From a checkpoint of a small transformer trained on Wikipedia.
Size: 16 layers, width 160, 2 heads of 64, MLP 320 SwiGLU, vocabulary 2205, 4.51M parameters.
MLP neurons of a small language model. Each row is named by its layer, matrix (down: output weights) and neuron, and shows model dimensions 80-143. Each number is 50 + 12 x the weight over its row's rms, rounded and kept within 0 to 99. A neuron's up and down rows have the sign that makes its largest values positive.
After each neuron's rows, "fires before" lists the tokens most often just after its 100 highest values on Wikipedia text that the model never trained on.

L12.down140:65 44 46 50 35 62 50 75 50 44 41 60 33 56 47 35 34 39 31 53 67 45 48 47 68 72 41 59 56 58 39 35 22 51 40 18 45 68 64 32 47 20 56 38 54 40 43 58 43 47 54 58 37 50 34 60 53 46 41 31 51 22 53 48
fires before: ":", "The", "===", "A", "In", "S"

L8.down89:22 55 56 57 37 55 46 65 35 35 34 37 62 58 58 54 52 63 65 50 54 66 55 22 56 63 44 56 49 45 45 57 67 54 79 24 42 67 61 41 43 49 37 60 53 59 57 55 78 53 71 69 60 27 43 47 54 59 56 60 53 42 29 53
fires before: " ", "ong", " U", "all", "b"

L5.down158:52 62 44 67 40 41 66 44 40 43 34 58 53 27 46 59 51 51 30 34 58 54 51 56 57 80 32 57 54 52 30 40 55 47 50 70 48 52 54 61 36 69 82 51 56 52 48 75 46 40 71 47 66 56 66 33 57 48 27 57 58 39 48 47
fires before: "==", "In", "===", "A", "The"

L7.down77:36 48 39 60 50 43 40 49 70 50 56 55 64 56 61 51 75 33 55 60 54 26 58 47 52 49 36 76 59 41 65 57 69 57 47 34 56 62 47 54 49 67 75 59 55 64 28 36 58 76 58 34 47 56 73 52 59 61 42 40 41 71 37 49
fires before: ",", " of", ".", " in", " and", "u"

L7.down190:27 69 56 41 61 81 52 51 40 61 42 53 36 49 42 33 33 42 50 41 49 51 69 58 41 52 47 62 77 48 59 59 42 35 47 49 55 53 40 32 50 49 62 52 53 48 38 58 45 56 45 37 43 48 46 50 64 41 61 34 58 65 47 42
fires before: "er", "erm", "port", "por", "m", "re"

L5.down117:48 57 64 51 66 42 36 50 32 47 69 54 39 55 46 47 53 50 48 57 45 52 52 35 83 60 65 72 53 59 66 39 47 59 56 54 71 70 50 21 24 56 32 39 32 50 41 42 60 59 50 51 60 51 49 65 40 31 55 59 70 52 62 64
fires before: "===", "==", "The", ")", "=", "S"

L8.down254:60 52 53 46 50 43 79 45 56 51 58 72 42 44 56 59 55 30 49 56 49 67 70 52 70 36 48 40 46 76 59 59 53 26 37 50 66 43 47 46 39 51 50 33 47 27 71 61 35 66 52 53 51 54 65 39 54 42 63 51 48 40 32 39
fires before: " ", " in", "\n", " –", " on"

L11.down165:55 36 40 39 43 43 54 34 55 60 51 51 39 63 76 40 50 60 54 49 46 41 39 64 78 35 84 66 43 60 54 43 62 49 52 45 41 47 33 28 32 46 76 64 55 47 60 53 18 50 55 59 60 31 33 46 49 33 53 37 27 71 49 50
fires before: " as", "ing", ":", "s", "|"

L11.down22:53 33 53 75 61 35 62 68 48 22 46 63 50 26 77 66 53 63 48 61 72 54 44 67 38 59 42 32 70 39 44 40 56 45 50 63 63 62 67 43 39 50 67 64 44 40 70 47 46 69 59 38 55 45 57 37 50 61 36 61 38 62 50 42
fires before: "=", "==", ":", "===", "A"

L9.down80:55 74 54 57 58 42 44 48 35 36 60 39 33 54 53 42 65 69 67 45 44 41 52 67 37 50 55 53 28 53 31 31 37 30 59 39 49 67 43 56 44 33 39 42 35 49 41 53 46 48 52 71 69 74 45 48 48 66 58 52 60 52 47 39
fires before: "=", "==", "===", "In"

L5.down261:28 40 41 50 70 38 40 50 62 46 52 40 32 43 40 48 50 39 54 65 41 46 53 41 38 43 55 53 44 71 51 61 69 67 39 40 70 45 57 60 52 54 48 40 62 50 58 45 40 67 39 58 38 23 56 65 48 64 67 46 68 52 55 27
fires before: "lished", " the", " in", "lish", " for", " a"

L12.down10:48 59 32 56 71 42 66 26 62 32 46 48 52 53 46 33 46 42 55 69 48 45 39 59 55 45 54 52 59 63 51 50 51 52 42 56 38 51 41 51 49 61 56 51 58 27 55 53 44 25 53 41 64 49 65 39 33 67 51 43 65 30 57 31
fires before: " was", " is", " became", " join"

L13.down58:62 64 59 45 52 43 25 31 34 73 63 47 55 71 50 49 29 47 36 55 46 76 56 57 56 82 58 57 62 26 53 59 30 43 54 49 55 52 37 57 73 37 44 45 40 68 36 67 65 37 45 51 62 68 54 45 29 24 57 46 45 56 39 30
fires before: ",", " the", " he", " it"

L7.down239:42 66 36 54 45 20 55 54 52 55 51 48 30 46 83 61 53 56 60 35 55 29 34 67 44 55 54 46 44 42 57 54 54 75 49 59 64 67 60 49 41 42 34 45 59 33 58 59 45 44 51 33 64 63 53 55 42 62 58 66 41 37 40 47
fires before: " "

L11.down310:54 59 48 34 56 32 58 56 52 38 57 75 56 43 41 54 36 49 53 50 50 42 32 45 42 29 59 49 28 46 43 75 52 47 54 36 55 48 46 57 51 66 56 44 60 62 62 56 52 59 33 38 42 32 77 30 46 51 57 58 73 50 39 32
fires before: " was", " is", " would"

L5.down264:50 77 33 36 49 47 48 54 31 42 25 43 36 35 41 44 47 40 52 41 59 50 47 56 20 58 40 35 50 50 48 68 58 38 59 71 56 33 46 61 46 56 54 43 34 67 62 61 56 53 75 54 73 76 46 50 55 63 61 61 37 59 69 49
fires before: " of", "icip", "ic", "y"

L3.down110:44 72 60 41 66 40 50 44 52 60 67 42 67 60 48 46 55 35 31 32 42 35 51 39 51 35 34 58 57 48 46 55 54 43 31 62 61 71 56 76 34 28 34 54 57 33 46 54 32 43 49 39 54 42 36 69 38 55 36 66 34 46 45 63
fires before: "ubl", "artment", "resent", "ublic", "ur"

L2.down295:62 34 60 56 28 29 57 59 41 49 47 41 67 66 53 58 51 31 52 36 50 44 44 34 68 37 39 19 45 62 47 26 69 44 41 57 72 41 55 45 44 58 49 47 58 54 56 60 44 38 67 47 38 44 69 24 22 48 62 54 49 53 42 61
fires before: "oin", "l", "oint", "r", "all", "rew"

L7.down29:43 65 67 47 46 75 50 44 62 47 65 37 68 60 51 53 39 50 60 60 48 60 40 38 54 51 59 53 56 24 55 25 54 59 44 56 62 47 34 51 55 34 36 43 51 43 71 79 40 37 58 48 57 62 56 73 57 63 51 49 46 39 38 45
fires before: "-", "iam"

L9.down57:80 52 62 47 23 37 49 33 63 59 61 59 47 37 51 61 40 57 60 27 52 38 58 42 37 40 59 54 48 61 49 47 59 35 36 43 71 61 38 51 29 45 35 57 48 60 65 34 39 60 26 42 63 47 37 57 60 57 62 63 56 47 44 33
fires before: " ", " as", " of"

L13.down93:49 41 39 43 42 38 62 57 43 71 44 67 34 69 52 42 60 38 64 32 84 44 50 51 51 67 66 48 58 48 46 32 50 37 66 50 56 34 54 50 68 55 66 50 56 51 52 49 58 70 40 42 51 31 65 35 50 45 47 63 46 40 61 35
fires before: "es", "ed", "ing"

L11.down202:39 53 43 64 52 41 48 39 57 58 63 42 44 63 72 53 45 38 47 51 47 43 22 63 46 70 49 37 46 57 51 49 42 59 47 36 26 23 80 40 43 56 60 45 42 55 39 62 44 75 65 62 54 58 65 28 27 75 39 67 25 43 59 48
fires before: " of", "icip", "y", "ic", " in"

L3.down231:53 44 52 57 63 61 48 58 46 59 74 41 74 55 45 58 45 43 70 57 61 56 37 59 62 20 61 36 68 49 50 41 50 29 59 43 41 42 60 39 62 35 53 50 53 44 44 38 57 43 38 47 34 41 57 75 42 61 66 57 42 52 28 36
fires before: "b", "age", "port", "ir", "pl", "er"

L3.down59:46 44 43 41 42 54 48 48 59 49 46 57 78 53 44 68 56 31 56 35 43 48 65 49 50 28 53 34 48 72 62 30 49 47 51 41 54 56 53 55 53 39 50 56 59 52 92 47 66 48 39 46 63 45 52 47 62 52 60 34 42 48 38 60
fires before: "adem", "ross", "h", "qu", " to", "cept"

L3.down3:42 69 42 68 50 47 46 42 53 81 41 35 49 63 73 57 44 27 52 31 78 59 71 52 72 48 56 43 59 31 44 39 46 43 56 48 55 56 45 49 49 28 45 45 53 62 59 38 41 51 55 42 42 65 36 55 41 41 64 61 41 42 47 40
fires before: "artment", "les", "d", "b", "ir", "u"

L8.down35:67 38 52 39 41 58 58 67 40 30 59 71 52 53 63 57 71 42 52 53 24 64 60 57 66 54 72 59 37 61 61 30 49 40 61 34 33 58 48 60 50 50 66 76 50 49 74 30 57 42 60 68 66 46 44 64 54 50 56 54 58 58 44 72
fires before: ".", "and", "ov", "ing", "av", "ough"

L2.down83:68 48 54 49 37 60 51 38 35 56 60 45 65 50 24 77 66 37 49 59 47 55 75 53 30 33 68 27 65 44 27 50 52 54 50 27 78 50 50 32 41 35 46 54 50 46 59 61 66 40 58 40 52 29 48 56 35 46 45 37 55 33 45 55
fires before: "artment", "l", "oin", "end", "-", "ail"

L2.down192:56 48 45 44 38 42 41 44 69 63 54 53 45 36 51 70 24 37 55 38 48 53 67 46 36 74 53 36 41 51 55 44 56 48 40 67 62 56 64 49 53 43 37 42 48 36 49 40 56 50 57 34 53 34 89 55 56 47 61 69 44 62 53 26
fires before: " States", " York", " ", " Ar", " Kingdom"

L9.down258:29 48 61 42 41 56 56 42 45 67 55 40 51 51 60 69 58 80 47 57 77 50 59 69 58 23 51 61 56 52 38 40 58 39 24 48 37 56 66 35 53 68 61 56 54 38 66 52 45 49 60 49 58 42 53 53 27 58 52 45 70 43 31 43
fires before: " ", "ing", " U", "th"

L2.down264:67 35 41 60 45 33 56 50 51 57 57 57 35 60 40 51 67 64 81 50 33 39 20 31 41 49 69 52 53 34 58 45 44 58 60 53 39 77 47 53 46 63 54 34 51 39 43 52 57 55 57 49 56 57 40 68 57 41 66 60 63 38 37 47
fires before: " ", "un", ","

L5.down53:36 40 47 40 54 55 69 27 67 50 32 60 65 58 55 36 58 49 37 49 52 43 30 54 49 44 47 42 51 57 57 46 46 53 51 57 53 50 70 27 61 33 31 51 48 48 48 57 58 50 62 57 44 71 50 43 30 57 54 69 49 55 21 71
fires before: "one", "ip", "ound", "adu", "ess", "ant"

L12.down318:49 68 60 59 35 58 68 35 60 56 55 54 44 45 67 70 52 39 61 66 73 44 31 48 27 38 54 51 55 45 62 62 56 41 45 44 48 31 44 28 45 65 45 62 46 55 28 56 54 36 67 51 50 82 41 71 44 45 67 61 47 35 44 44
fires before: " ", " November"

L13.down158:42 45 48 71 59 68 48 49 35 57 46 39 43 36 45 42 44 45 58 51 59 49 54 46 44 40 68 24 62 36 39 36 66 65 60 51 60 45 58 58 68 45 46 70 45 50 48 50 67 56 57 45 31 50 54 51 36 40 46 60 88 43 67 53
fires before: "ment", "ed", "e", "er", "ance", " |"

L5.down208:53 49 53 55 56 48 54 50 44 45 66 42 60 64 46 48 51 38 43 66 48 48 35 43 50 31 64 54 56 42 38 52 61 64 43 61 56 59 53 46 27 46 29 41 47 25 35 74 54 40 30 36 56 63 49 60 52 23 24 61 32 51 62 52
fires before: " a", " ", " an", " released", ":"

L13.down16:56 44 54 54 33 62 40 41 60 72 42 35 52 65 47 35 57 58 56 55 50 50 46 28 66 79 42 32 52 32 74 62 46 70 57 51 42 57 35 37 35 48 27 39 68 69 33 47 42 41 53 36 64 44 51 65 58 35 36 60 28 48 57 43
fires before: " ", " the", "-", "fl"

L13.down210:45 68 49 56 53 52 53 67 44 82 43 41 43 64 47 70 42 63 38 49 48 62 65 42 62 57 63 41 78 44 40 73 57 52 63 55 65 61 39 57 59 47 69 48 63 33 46 46 53 56 64 22 40 64 81 53 41 37 41 65 58 42 47 41
fires before: " that", "s", " the", "ed", " it", " him"

L12.down87:43 59 62 47 57 31 39 50 52 77 57 63 65 43 34 39 54 22 52 59 53 35 58 79 46 63 57 56 34 47 50 57 49 30 62 54 50 55 71 35 38 35 62 39 43 53 34 51 36 41 53 43 55 59 47 66 55 48 40 60 66 52 42 44
fires before: " ", "o"

L13.down132:50 52 52 38 45 39 54 46 53 57 61 59 53 53 29 45 67 57 57 53 54 66 34 80 31 38 59 64 49 69 70 47 37 58 27 60 52 44 66 39 45 37 62 66 55 61 49 70 46 57 33 39 58 38 55 38 53 17 63 59 69 74 35 54
fires before: " a", " the", " of", " no", "ose", "ost"

L13.down69:54 46 68 31 34 31 45 72 50 60 26 45 51 40 59 49 43 45 48 38 49 41 49 61 31 60 52 33 67 46 41 52 72 51 43 63 43 37 45 51 64 70 45 41 44 59 37 52 35 42 47 53 77 50 67 57 55 49 42 47 45 37 57 61
fires before: "-"

L5.down152:43 72 43 43 54 52 75 44 70 66 81 36 55 53 55 48 61 54 43 38 58 55 42 41 51 56 54 65 53 49 54 63 38 43 44 41 41 56 56 57 53 35 56 51 43 53 54 40 39 23 58 50 49 59 34 61 42 79 53 74 29 72 45 43
fires before: " as", "v", "t", "j", "ject", "s"

L7.down130:37 57 58 36 48 55 58 38 71 65 56 56 47 71 52 39 62 46 45 38 42 52 55 53 51 66 63 54 42 43 65 49 62 45 40 37 48 39 19 70 56 79 49 53 38 68 51 43 40 67 47 51 56 61 45 52 55 62 52 40 50 58 59 53
fires before: "er", "por", "fer", "port", "l", "erm"

L11.down297:42 52 39 72 54 67 61 48 45 35 57 67 41 63 64 24 51 41 40 53 47 62 56 44 46 25 57 54 70 70 31 39 49 42 58 47 39 61 49 39 35 66 33 57 38 58 58 54 31 49 59 38 53 57 54 39 32 55 61 67 53 46 22 57
fires before: "ed", " of", " V", " C", "otes", " and"

L3.down41:68 56 36 32 53 50 25 58 59 53 44 71 40 56 41 48 47 63 53 50 32 51 50 05 46 58 23 59 55 54 59 48 35 52 57 52 29 48 51 30 43 56 62 73 44 44 45 36 53 64 59 67 43 53 43 57 45 54 53 52 63 72 58 41
fires before: " ", "ey", "ed", "W", "ays"

L11.down166:65 28 43 42 40 79 50 29 49 53 43 70 65 50 41 44 51 46 45 52 55 45 56 42 43 64 79 60 45 60 63 59 73 48 59 58 50 56 71 44 32 33 74 56 43 46 41 42 32 50 60 43 47 49 51 42 36 24 50 72 46 58 47 48
fires before: " a", " the", " an", " located"

L8.down98:56 35 77 42 57 67 67 41 48 62 38 49 64 46 48 66 45 50 48 52 42 57 48 77 55 60 47 32 61 45 60 66 64 50 52 32 41 58 46 76 47 62 62 64 43 38 46 73 52 64 60 63 56 41 41 47 42 35 33 40 40 54 53 54
fires before: " the", " his", " by", " a", " to", "p"

L5.down129:37 57 48 49 48 48 72 68 50 35 41 48 72 41 35 54 65 46 55 42 43 58 58 48 48 75 54 39 60 41 37 55 48 47 43 41 41 45 44 63 48 44 53 40 31 37 45 44 64 41 68 80 50 34 48 45 58 49 59 45 42 53 67 34
fires before: "-", "|", "um", "les"

L12.down272:31 39 37 46 58 31 57 66 42 39 40 37 56 55 34 87 39 66 57 59 42 73 25 45 45 23 53 38 38 46 69 36 58 61 45 61 46 38 39 45 38 48 42 58 54 47 57 45 44 44 57 35 59 46 38 39 58 60 35 56 76 19 44 44
fires before: " to", "ur", "qu", "ol", "p", "ued"

L2.down98:37 57 29 42 51 61 66 47 28 41 60 41 67 46 51 56 41 26 45 58 70 58 61 49 39 54 57 42 31 37 47 57 45 53 59 71 43 59 22 45 69 54 43 76 24 37 45 80 38 32 68 43 34 43 76 40 56 54 39 53 51 68 45 58
fires before: " States", "b", "ard", " Kingdom", "w", " Ar"

L2.down56:58 60 32 44 38 85 44 46 37 48 64 57 39 55 38 51 66 62 34 56 38 42 44 40 36 47 25 35 53 54 57 40 31 63 51 47 30 62 45 51 67 52 49 36 56 63 62 58 43 64 32 59 57 66 59 40 58 44 77 59 64 41 22 46
fires before: "ed", " of", "ing", "s", "l"

L13.down156:64 57 21 44 61 58 32 58 57 48 50 59 24 50 57 51 43 45 57 64 17 53 39 28 50 50 46 72 57 36 32 62 66 43 55 56 28 52 50 36 69 51 33 39 54 59 37 42 26 49 36 38 53 49 65 57 23 42 58 47 57 60 57 56
fires before: "ate", "ation", "al", "ates", "is", "ial"

L13.down6:50 20 58 29 38 54 52 61 36 43 47 53 66 71 60 61 78 31 35 50 57 53 22 59 60 52 60 39 51 43 56 54 54 41 30 42 44 48 43 65 41 42 55 22 40 67 44 73 46 31 40 24 39 49 53 70 41 48 45 34 63 42 61 56
fires before: " to", "ong", "ir", "b", "ount", "ith"